{"n_layer": 8, "d_model": 320, "n_head": 5, "n_kv_head": 1, "head_dim": 64, "d_mlp": 1280, "vocab_size": 4096, "activation": "gelu", "norm": "layernorm", "norm_place": "pre", "norm_eps": 1e-06, "positions": "rope", "rope_base": 10000.0, "rope_fraction": 0.25, "qk_norm": false, "attn_scale": 0.125, "bias": "all", "tie_embeddings": false, "parallel_block": true, "extras": ["capped logits"], "init": "uniform", "init_std_qkv": 0.0254, "init_std_o": 0.00634, "init_std_up": 0.0254, "init_std_down": 0.00317, "optimizer": "muon", "lr": 0.00827, "lr_mult_up": 1.18, "beta1": 0.95, "lr_head": 0.00689, "grad_clip": 2.0, "warmup_steps": 200, "schedule": "wsd", "decay_fraction": 0.365, "decay_shape": "linear", "final_lr_fraction": 0.1, "batch_tokens": 65536, "seq_len": 256, "doc_mask": true, "train_tokens": 589900000, "steps": 9002, "dataset": "wikipedia_en"}
MLP neurons of a small language model. Each row is named by its layer, matrix (up: input weights; down: output weights) and neuron, and shows model dimensions 0-159. Each number is 128 + 32 x the weight over its row's rms, rounded and kept within 0 to 255. Numbers have three digits each.
A block is one neuron, or neurons of one layer that tend to fire together. After each block is what it responds to, as a language model described it from the Wikipedia text at the highest values.

L3.up206:115115169123087121119184113165120170080194133162094099126161116162129134152100172180093164143121105178179110131142109076152169134075047120153085102116153085113099158102142149081130123127147152149084105164074110180129163092108124169183091062116064126088154132123138110071095103125125132122097149115105144158144100077043105104109132115080086179097187157142131110081106139131125127136127042104087062104099177106168115115186127107042097128078152088148110130149170128129134127176109179
L3.down206:142135136112122111120081098094139078163064149136120138122124154099113158131162146163103111088127145110086161109148139156152111097131250180109131113152068141155154158188170132108140086155129092129068223100147125129120090119147134078132141154120105120159121078161163111176101175159138109171155135139162072079092110127187112112164114164108171081153119120073101154150129127117177116127140163118166176140115134086100125100091095150153144121138129082175082104078130143082146096145142138
L3.up672:172086129168137093160116151124089155161140125175150135112108154202150154143159098113111127056125131111111116139181100111139149147136093086185087104163057138132126100142113145186184098090158163122132122097184073160156118143177121139139109104076196119140117131142138108145154099117140134167102133079193148089130133140086106157151064108129129201186147133069082150121112153133151166132163145142154129139063164098142164164117118185080152089141144078121119123128130125116173155156148125
L3.down672:076172103116072146139125150133136103151116134120082126139133121046106078122096128112140090192130170107136142105127105135121142132090167130093167126099178084128157139149144136086152105165144158117134152129112144145114118095098122113106129191166151125112152189120117123184091159109093088171181139142172185164144099117148108078159095217171066097099093146216135169110164085107104057139110201163119141136163116151113098108140140050146128189077103155107169120140151099139096108126178104
L3.up886:144152098083145109071119119147092210096141150155120095110203109133111121103225185122128126070155131130159115104164125130132134124078138184144088075155096079085104102091125182059188141173111164093113082166122156129138136136105101102126158142173055121119123166068151118137172139129108109116086110100175100128118169035023127129183107172091084169132120153134118107090137103195110103147168133062139132123132124099144119183093143112101103111095134131096147158131108164087123144134145077
L3.down886:106176146101127138134126100156105180136173111137121163124097096136099155110107079119159144146140140130088132113118122107147112117121167091112080171118118158220178146137135106170128102110140129128103100097138100143125171074135133144187109115090181083117138101217094085112072060101130108158130165188144130108167104186172153115127123151104204094154105127056157159117132143093094124136081130125103080078135124137173106127116116161137165164104095155104122093160162092151125093156091220
L3.up978:148125083141111089090154107094127125090141100183159172090080113099133090139163115108130143096149158133150171111149181088135169137156142126138166056159119116164144180126134126129138129131100139131111122102118120154157197126091130126120108092139082118183115138089111038120145149160089184149090139135159129099175094103143169163075137163126116107079087141128169143077088100183113066118100137122123134102090107151163085090154079124106147099113125118157146084072169181085106109124065087
L3.down978:135124114134162176150089132108146126136101123068134109172150102135139178123082138135125124205085153168134089147166132178171112113123158176091085215129131114105132121157177100138122149119155081179092128153189172065118103102132140078138119089160134169100144098152157131082122132131196059082117126119096131141112202154161127105113101123114105107151150112142147121184202141121169127101152180074150118152119169080128158116117128095127100132144147107087088172169109115186166099111143081
Second piece after initial consonant

L2.up1107:125134121166141133152119113077122150128177124145102065132154181082165126116123122170140124170108133145135186155133110103121126121136117152133150043146185087105161155152101127168121088114116167157099079155058117145145140053121151088141144141124116101148090172099073128079057109082059184072080131132146155089162119148079117100141109113112121156158149121139112136107126197118179185150106111100136142154137081153139090171157080104128118151098171143105140165057106151070078116154117128
L2.down1107:123141195117105163116191173141162138116125162133151157142064109164161158138119119089098114109062117062092078116153177232117117113158147089092088188138136143141152079118090069144150134155107079122097151131186130108092146181115137107129112106151103170114118117127187142118151161169160089165209105061116147181122138152106157144082152097145094085117089172077151158111106098114095125169140181121126146163166129081115146166102150152119114149170098081200104130181126133129187140132121136
Mid-word subword fragments

L5.up126:129154143141162154112175162128102093136107129137121102066169089115132098151163147093157110099122116065131138087138141115151176139120117075145116149101115178159170156144127165196145066158137042112144173058099129153145118143146102093182164111193078098115128143113127145132157145147131126118108153111111105128175103169092181173110104149131160162161134069178113201103127161130144130151086100094175120083167128110162157115122144122113087116103164087160093112148169164133174171149213138
L5.down126:099144106101144165156119127098156172083156115128160117152154110164139153143136121137119135123116156110128151129094105103166060156088070117100153109110118089154153133169098164145178093109126189131148155163168151119097115084121108132150166087151090177159138177119146144168147113181098085133147095074121131108130137038148147151125153150148109125117105141091120108106147140111126076116121100184142141122149113143122102155175154139150195156124127084107122134197160104148128173083104169
L5.up745:097119189161164087129146156083084152103154141175137128104115162136086150158145159114121097157160069141147120157103143169130097126153076080086129101149189131153186122155133069125111126165133106108086087121094139115116103121193131101167120151092093176159086190137113187176149174156144144124149108105102131124163064229078139158105166157109095129178187129136132097131129219073080133119104160117130088135093148117125134146166092127145170129135138120213062154179125121200167140163064081
L5.down745:125167124124106152094114128142181134129159098134159181142131150130104137082142141063038140105111134098103156164136114120176126145033094169216142156127125162159166148071189144116111117150144109087164103112183155115096088122104134130088121119150085127105128133117174109109120134166156105142133151171172078092111164118131161102135090128173100127092126105116149118071170120155118100119105075177108127197213139162160123165128177156082123069108099162151192102051100150111121061137098100
L5.up823:134140185081103115038145154122156152121138151120104198096128138138101079117107091114105124102150102079099158133161148146136116185170106114142132132083165125066099170193129207120133121179171124123147142072176139140127167133149103116111156139149068132141125119148145116108125208156069098126191117044095111102172113164151157102125117157075176182107088155159146176116141175135105155155109108128116131145103061116113102128159131107122131102136089092084145133161121139095133112157100111
L5.down823:074129106125095149120122159193111124102172108168169067131139151135135155145156062097119099126127132101076121129104140076146092113179094153131100135147144189179150067146106107171132143164097167121164124133142152097126099101169067087091103132085103122147100172060125147102103162103108164133159130152176060105105133133156146097091180152151131155142164076101096142116180134127109133136125160119104143113151148073158142166156139080098144148099136109184074065095142182185152177043139101
L5.up983:094133156219147157128140133099130183131124151136123138129117121168059071179121089146120115114158174094139183085135138096147119117027131155159148139112142093139136092158158086132209182107139089145138156106124106105155169087198102124169155097091147164163178138115113134131076100107122172087128119154128119172125121167140183097149210060140135120177152152109168152122092130115182154159165180117165128143118173047206097130137090132111128107087113080166105142126159161141172116083123117
L5.down983:145099092100111113125123079150229154066199074136099166141129136074223117147108125092137111163159118146088102128123096122142079093185186172119104130121118143140123081134129152156083108133153148103157110102154136115120135150117106133151156135173102134135128110131146104154151155094126096127149078130132169091110120100127118121045147131053140101077069116142097152117126129156085145102100090128061105052195129178122118169193160126131143128102114127077147129155121176106167128164162087
Date number endings

L5.up821:088073119140166137143117105134119104123178134146083137109196165171149116043140122101117185123117181097141135146126136150148172156148151073166145185116038145142084119103130158109134172124137119173148177152135128116161142117096085121078100138111154130186183151138141164156129141121119119143137066101154122117184077147153145156089074083139155117135146076151162101109134104076053148137124098142126134091108160103078156059070152106059155126160181156099109140139131115104129077120151127
L5.down821:108124163144067151153106157077056138105180129146160117172139090090102115127166092137119105175099103147138119129113131138150081070097124231069180137167093140147150184075074141067133151070106123124136126083127110151141135085147145113141114172089151128162114097105146105109175116155126205133083118140116130152081195129138190112128089114123077152131156208145099062179090141149119127127128167111159115180125184152071155111174087167104128126127119116109172074081075117172112148087110111
L5.up1010:138124135164113120136147156136103120159146113140117144100155126124112230147136189145146153126139090131106146154138202111181101080109057180141169092086124169140134134100096172107147176117106048161085112181097102154110106101127152158099109198113107121127118135094128132153100094116121135103142180121136188159138178137133101120103136099094099098167102094134126121084141100160130139153109165119101158102093053119097026104124107095118105127096148178134137138088136164073157149131137165
L5.down1010:162085132092142133125130138173011139131080129117160112157142154186128182116145113122136200090124163107133173071103147109109123140122097143080086071089170131127181153188170085134109096110116111075099140147133175082090158091180094110133121146108163098107116091104160162110107112141099160116156123094174055105193171106063194174102194152117134082109127169102065161099128178161135133120155090133100165177101185176130154126162089122190138151121110095108177132130132180163149142112160151
L5.up1044:096145143126117180126110135141178181109152137140119114152123102135158131163079131117112100109172097121183153166089146123129139174117121114153139170159050135183076107130132131174142152109115155098159085222117079147156136118121173110109124140091107131102135126122117115132144115097145148107083177157097119078058095118134092111137090141156146082144105134024112129097123104122115126100118118158086157145139065108152137100116147157145208114142059200061111049128157149087119118145154064
L5.down1044:131109107138141075170118115122037091120101109156189138150125118106121102138164145167203116150141137121059145118119139181114139094177141075104115136145141185136121075133131094159149109175071091097173177183112172133074154150150084156172135123147109130130099136153112097133125124136163065099168115129142095120133088133130218176115129077168200148098137122113125163054135084128141107119122086144149124140168168171105117092195126103129124099118148146107112136049099061135131121106175125
L5.up1258:089160147161134076150156124171143100162125139164161101143177111182169127135151111146122143163173171133159148108102176092111133122141165112131148109143075159113068093141090154147141135106118092120109137125127128089165109128104138141081136182143153157109211136132167166162151062087106158126120168136130140116131060108167158138112130097133168087208137146146118146082161169127136162152122146146096144109194077132152100077150139101166128101156202144104126112094134192124094071136169147
L5.down1258:085096123152093144063159162147000146150119109139144163158085111091158109148141155180134173128138129150091176131097120103142107117147144160069157126127132152159154118129143064130139132140112169110074111135133174097115133145125099102138144077125134117131068169172091110100151097100133141178142120127136136080061137152117233146086091144099144111147116093103103133105099093204115119152148120111118135189146162116108146124146100141062150113080134136137091141161181100139074162113102137
Structured data field tokens

L2.up522:120129153162118086093104165088119123088068123120129148140126045088131131149174140127156175149113173157126119096109172092111161158126152184103129126092147116129153179143084121127133109095146110177161086104163094099119112115125105094090081051173141074134160157201086132140195138129129136133127166092098117161090045041181153168140203130081180084198092157187129157117093119133203131129108169148105152102109120144177135155124120132128125089106179137169079113147125085087153166173108115
L2.down522:153086092127127242152171132102188163085170170149094125119093139099120106157081143042136131137123041115110138075116120132089177114114133118144093058131137126139142077135169145074171182184140192096146169123128195142183105135108133153097113135097100137131145148078134126119094144153103120123153070179130108148143180096135081108139108172114068118104122126160107120160116122148138099105154081153177154123111202158071165088145093176133119207143154186146174156147101098098128045129108106
Year and date numbers

L5.up309:159114083058154119153101187096159113105112124109114128115117085131092142127132109142116072107093110105133109154096136141145127108121163136148090083168141106184127103038129103102081050123148077102117154118137149160147112175109125093110140162121114119187102159160120090158126115112126143113162086092123132171167025127085093078097080108118119097111136126170123040080113111086183169134143124109111158133050120120172123125134110131133124137125159060147131212085123101077128150145121160
L5.down309:094115166126140120167060088129082108167135114064132160130133113104144168113089129116100107095098130109111111135122072123155098171097166113112115168109115128107091127208118062069117161172130136209122108202118137163073104148145098135163157128165149122154148086137184108125176104124125134123145128119174138124124146136146147106114147113171128148112072197091095146169193143171109190123173111064095168131098093153059106106114165122071118166184117112083090147139177164195115106108181114
L5.up575:147146141125139193111158125125123092158121109136124082169125074107210163149108166182108124102151039165107112145099103106164115118106151119164096080140108116132153105113096163162128107148142130195187148144123055163087153236122123162171134086160127127160113108090088122089149117126166119168114173180123082123105108098156173084157096145098090158129053079147142120038096109094165089147101104112161103097089137214181101168159143109119164169130129116135120126105099127089146097050135123
L5.down575:130173122140086147107092185093152173152149168106111133079188147074093108102122147080117099158173124111193097109137077153109172119117102168137112204150069187136144120131150123120101143218135145166104167153123161180136135139092142157110175155137098146066105096126128174176117123104060137146100103095140136126167152101114081119101149174133109102130162149136173078121174169185174173156106182122110135158093175093032154111086117133116114124155107129128112141101118121120087138138071091
L5.up853:154092128101124160103140099126122124075132117106151106121119155098144147146086120165140132113157071166021103142085167104097121180015090149079139113091117186139097097168112102126159132056113123186110163177129141166164118109130141154107131118128099111160149109117149141137138155090170097163093105113080126125135101138107154168105139136129128109135159103132173118099136068177177179151096104067142129096175140117096141124156191105181137119088148143140158164142136050087099186221174156
L5.down853:089136130143080150105138208132066209157125144112092182188114125128108107130131085122134158092076149110196110098154069121132104091173167176184130153141154144100129112095182108150159158182163201117162142070050118099074171135097139155118097116116186167099123147220089117105178170133139167083122176111111090111134135133160163145160109119073099072121097130114158157097113144177126093090124124147133175142081098126109066142109094149091136118146109151113084114138089151127134081046141136
L5.up915:071107153108159140124088100067122131125069198103122223178141133095104140138121129092164106189102151111089129146160152099118107153070077158161133100212056121146110097143070134146085122085162102146134113142119065140075099143135178142122155126155167186134128126140084210094116087110127115097147205110108165144128158185114089143116148156187139117112111122158173140123110158110109117138118108143113138148139125087112121146092095092084224189158103105134131171157152130137154118112190099
L5.down915:120164097161095111117114113166129144129128144126143150111144124137148158073121154116114130144157076167139117149203123153102081115128127149098148122127147129118070158106105148070123140185179147144098134122137173126103140143154105108113144100112082163138196105123159091145143167124118149188139097139115075079204048121148074148129121138148125090126185167053084159171135101096211200132125171112135104163118140146139142111141127137131092099146094101127106161164145096098087138141107119
Word-fragment continuation

L2.up1062:136129146107102106164112135106099151166198135154082088100105080054086121171177158135145127095121154089117133127115115166087102119123129149138116143144108079090066109121128124086189167084130126141097117117141070086102109122121179190108133102112082091218197152215146078066061119145105073113121117082139149088137134133080158112105092117164127115083107191098147126153161155175140028170159187132103124114086027078119127135132095124099128119135179092132088143112162103103171073118128148
L2.down1062:094097098106137158106095179153105116081090076085181122109123191176114171089107093131088124148122040184125159128131181101141129094110125139137164164088157161168178097150133109185102107128150118143173138148053146116139138090075146123215152110116170133050069179074119121157165165107152196144140126138110071201121118118156123091158162173093085082174165107167131122133114071082125164137068097128118088174148189148173084140141134138164086124074067183102145081089128163134134118151165160
Mid-word continuation pieces

L2.up840:111157122105123128078105094074157141133161119148114150125121134146126160139174124128106112124157109181103120082084105078153145123144103069108064123162101072132138147094103177116154100128082140148170100146089096105175131125095118137088120095131144200066145106147131118099081123101142138165090191141144194151145107065109129108123086163151174122111133093156164134069080150177091139138192138143118125122152128173140097193112162156060096154145193132110148131092126027129118120160081147
L2.down840:133152115162149125130138085179111159138110153170123210147206109117148091154152112171142138115233119137104108055137159093118124163073132110107164120171155137104140099124104184176126153158148109092079141095120131037153182129154137138206088084116117126151148154133105197133096095094138110082142163138050133103104127107171160154141103089102146101170116114131100100103141102078153137159072198156068197097133115104132144122164096130101129115122146164089166115066103153151141120097187137
Music chart/review text

L5.up25:094140164144123130168163110100123109082159131132137079133178111144147129115119130127121176133144094157129123138073077087148105174118094112075157082186121141138190169115110097190174158134091129153149174170171194144129123121144104105134144160116086127111157151190168131121124111133149203136137131120169192123100091174049174087109112136135103137146104166169119099136113153127113113100173177105117077088057140123149182108133072166175068113094152131112112131137134134083112143139151145
L5.down25:165145142202130099115134145134173146174206098070110148052088085102105163084111087126157124075119109141168098092145130132086160098130120088119063105130165132139117149112097129069123147140130132150087173149120098117152176076137144111106149135095096183162124162177128118181183147122166149131135147115117078140165155147129155156184139096129161199134167159105148114160168154131086078190139085148084143130090154038106074154121129127114110084150170185122093118151176116115179115114078087
L5.up55:046092118123122128090151157157102143083171148125175115111156177093184064146083050105080146120088110116147120108101144067092134150130111142121082167098105130104116065103123093119122169127128165047161178124120130114083155115063159164117137158143167123060104170061117132093125142153136127171104113136134102125128141118098174099104063152159122160169070132166128114183091131107148122190175104144121119124100127190119103140087081136068151101107151170162134141059162140186166160096157126
L5.down55:139158189092115181162111144116131094105087115169158116119124165097113164098176079173127060164095139118189149084103138089181162089076123099102121096126059124084166075155146141119148114134177121138126113094153118150132130136111118110108133169131112144111080148173187114112165134123135105109055141118105090184120123175114091141132116092116106121169113096171092124184126176111093148123129084127163125128082095097129148073094034107205071104115108103141195250152145135090083177108111175
L5.up1049:147104142176125153118121146097106165115131152160141130071157110113175140145133057135172149145108127133058123174135114124135190155139097161178114097185067131136134179121113104161089118132102178135135119138148097121117133147149128161204088122236145124125136131106145181124135087086146154142142103110079157110044050106113133140109191139199105115128131160121117138119126118088072183095082115107105163135094121113118095083157103109099112126114159123138142143095132150093122096190095103
L5.down1049:126139118092130144154099139165063159106097163166154045167125184163109129141091154122137169108176115122163110147104092094124152132165177141142088114147144148100143136139147131111132116132119188145093118105097190176121131146114150113109126056125071140183144167070062115127132138146107188123103108135105096112154153148151209108186144031074119166117108173119114095074093169163129133149183105119149137144125117149143107129102186110132150135090162154122149154192157100132102096158093135
L5.up1068:156140157094102075108144098077107112119129061150175065101179124117114122175150178141071133120091143123116119115096127101127133140158080100128111193123115149122116113131150066121096052100133119124140096122140146209115152109125150183150102068094113108126087156127091139128152074142106077085164118074138166116158129106056135171136123121110168115165100161078116112200155165139130117103117125092102094094151110118113086099136130136127155113086074141145139123069123114121174101109130118
L5.down1068:064131127138129160144142081143074178164180212127125143201186131171109103084122129119148135078159149140154090126171132126096142128117201141117137129154156135106144136101095147088050130149102122102100101119152116130102115092047141083154118159130114145082169177137062112121115130154106138181120128158099103158136159187160078115132154141157148139159071122062148123153148108147146122087102088123120106118114102124129144175187107100133139154071210133171065120194107140142099163133108165
Mid-word fragment pieces

L3.up40:162153161090149110118130131096061146133128123092156151145107061102151084121116165122167151050152032116118133141123171091157097104167132093071083119175147116157094146081118127126140197156141117134119086196158140114141148206107137110086153155115154161129129145131126132136129118136104146094120171166134095121125086113161210082102105217136135133131133068112115120093132094170146115163138141151094143100137106158083102169173154085125121161087115131152149150095092134140113076163196155
L3.down40:060141126093134104092113143090117111146096101163114160140140155083105175113127104146146117155105193148167106111157133150133136086117166097129127144100164097155136092212123138212178085095127170147149199095132122119085159106112135134138149129122119177152132130137179088120152145139122128156139143127070158105150164107110119133130102083091097148189081147149169120102125151065075129126090150054170079152049112142130137117105108162123128127115103125119121143104173079106165130097185065
L3.up126:106116119061115124141097149117144157098126126193110075105111130134123125127122089139119137147117097141131118103138155152154140129198075133135104069135144140120091147132196145078145105155126154171105073172109067121144187094104113127135127124164087135173053130125154073098166089136116169086144196107141119060100123072084154159104128137098117100152097152135139136121153150087146103061143043107114111139157129150116085133152127163186137093182118159163111101190153172147148105087144152
L3.down126:168138110144123105146172099092047082130154125158134152108105097143172087170150156112174100095126110130119126135116135187090149155085131122104111155115136092131147130145146097188121054118157130108114158074161158084100112119142146188129144043119184102064154131124082134125120141129103097163113114117209143123138129184160113119135141172122068112112116105184163082136153125109142119169124206140150131213109150107165179149105082114049077125161085080126178177088102108074109202119131091
L3.up711:063125139153152053107151147125133112085166120149101144134099115086072045157074122114176115176143128141139092150118103070133131099174109159096111094157095107155124080106171159096156134147161149120093142143105141144108178149135119131132157082123085169100116194077137173114073067110129137115143134104124143174147113072090135126186142148091137120117105161120163164104134155113153110108150076141127130143103100166137149141099153138144121080106132097095168128097144078121104087117087165
L3.down711:163144124142009175125082123160123145173154094150114164179146113135177166097148130059161125133136085131123136102147160141123123146072197094170161137101126131165131159090079110124108146095085124189104142087073137120109108112126082154104129190137094116150157127148148152124140157154110126075119151132144112129108160214148110139133127160120117097131124055103144099128134101155145099148145124208128067094110152095116093082138107139096128138147113156148129101166087191108145069184132118
L3.up894:045088132081041104167178177140142090092127105151157130141178091123130121142092151195136088109073067150163075131125118117174118101116155094141095125117099098103091069104132153098187142157139064135067096179161126072111151136149105107097154110179086119063104130148118150101159103073188070151157130110092092166122150132056125101149170158108097124151102156160153153098090092122135103195158086055181111106096154125190167118126122083109104115149113114078130129148120182108100101128118131
L3.down894:203135150180181150149058099088188165151149122169100096147089116122106084114120110139098121125167158124133172129108149125086160177145079174094145162084173139164145152102190120134079128133130118177170203109084095175131155095125159128204142139139153067173169152159167116115170075152088101117105150065114125136164159147153186159136129110156152100122121090121134094112160133140130173099119145160104172156130121097114112056101134154173122146178175121111108128127157042151124176134181125
Second piece of split words

L3.up84:077116141156126197066084118100159050143119118149138133143174104116153136141093152078106107149160143127106212091150083071128177114121128117178059123156125152109116046175134161136189100146181120168141121183132123125132146118122143147118085143103156159133112106133085101130189064149094089174080118212130137143125181047103139137111234113120144106068101114150137120097122158121111147163093096157082136094121146108079128131106128152186097134103099141097156106128183159130120113146099133
L3.down84:143135101120126057191170115188054206134139186096148146131115126130118141104139119132105145162108108158153061174133128147122121111169149127130167171091109145145138194133120100166089106123045084102146100103118126143156103121149053139120196115166108122122151182125110114136113118087061170141156190042129142138136105144108154140132067118151164121172164169146144098171110127164139064042142105121169143140115169117175091139136132119035179122114115129118163188130120101102091159096121122
L3.up874:142094101127136119157119125113147092117193170148127121108141098130122083139120170104148094101154155169170144125155142162210149097103123139103122146100086157129161120167122188120155077085145194065120115064158095150140179082157128138106076120046146158121121166132121145117152150061094044154115136125115131141111126148131170131132186139140151211167086099124151180106065135142119096132145136114144115128101131105096164119159154169126151087107097071108102153106130093116088153199105040
L3.down874:093103165059122155182097134101118162112085046082123108156145128106101143152112157116096114112083122150136146136088137071117145147151135071151108139180112136139156132128165139119096124157116100140122163082103155057071130191115091149223136165167101078063175142174019101163082127159096141103145104099143125117110136100133134159150097150113169067082160141102162112129183097174106123143108103197142109128151161131127130089135090078121082126109107159142148133087135105155106139106118174
L3.up1174:117125122088176131153147129151114094115109136169142081120207122079121141126128152076130133189168123125115123135108255099167140135127105093179140120118125168127124081122162149101174130092151149093103117135108125115176159130097159144089091077166130134168148099130103141028118130121122090155157087155111164101123109140162090127133139131101157173137198132100149116115193146167099129162145101149160090106124143198088171140140112105127079174139143134136193135100118119131145083136107067
L3.down1174:142149121145072159137142149137151156154136154134159134117049117195172131133121119149076171114076137155152168092137027157101114176165162122088098153144085103146122171128117086144109114158113140146163058147142129126079132104151064115155139127084117107122075173098155123151150119136141147124137160099141126126137137111084096119165106153153096125144106138143097119190084153102123090060133168146141160138116066090092045107130151152104173053101128166109062134126143132156097147119127156
L3.up1208:091145148137148139188117124156179117172182126127108058128123120096127158137081107098108138183114167144131179084135126131136092099086092102182114085122186182130162144138134107119075104087111124093097163113108107179110143133145120102166081110115113130120155170142083153130116102153128166133097126147127154112110156090129128130112099207134141134064199102180191175111144163163118174110093186114073123173123139175101084108158125089096124162150123081152146123181053123061079069123189103
L3.down1208:135153132119086100116113171058082114131148126118144109106143167185124090149138098172128188155105146117119112131117118068159104138134132126147134141131060080052165126181186118117120140128125179149152156100167116083186099140088115155150159127156188115106138064177147090126188082097093088137178134072116092133149139170098145157126119115130194071133125085160153129135096091143115107133133085116173143059126135069147162134153102125147056137101072140140144130117145105167157185124114131
Year-final digit in dates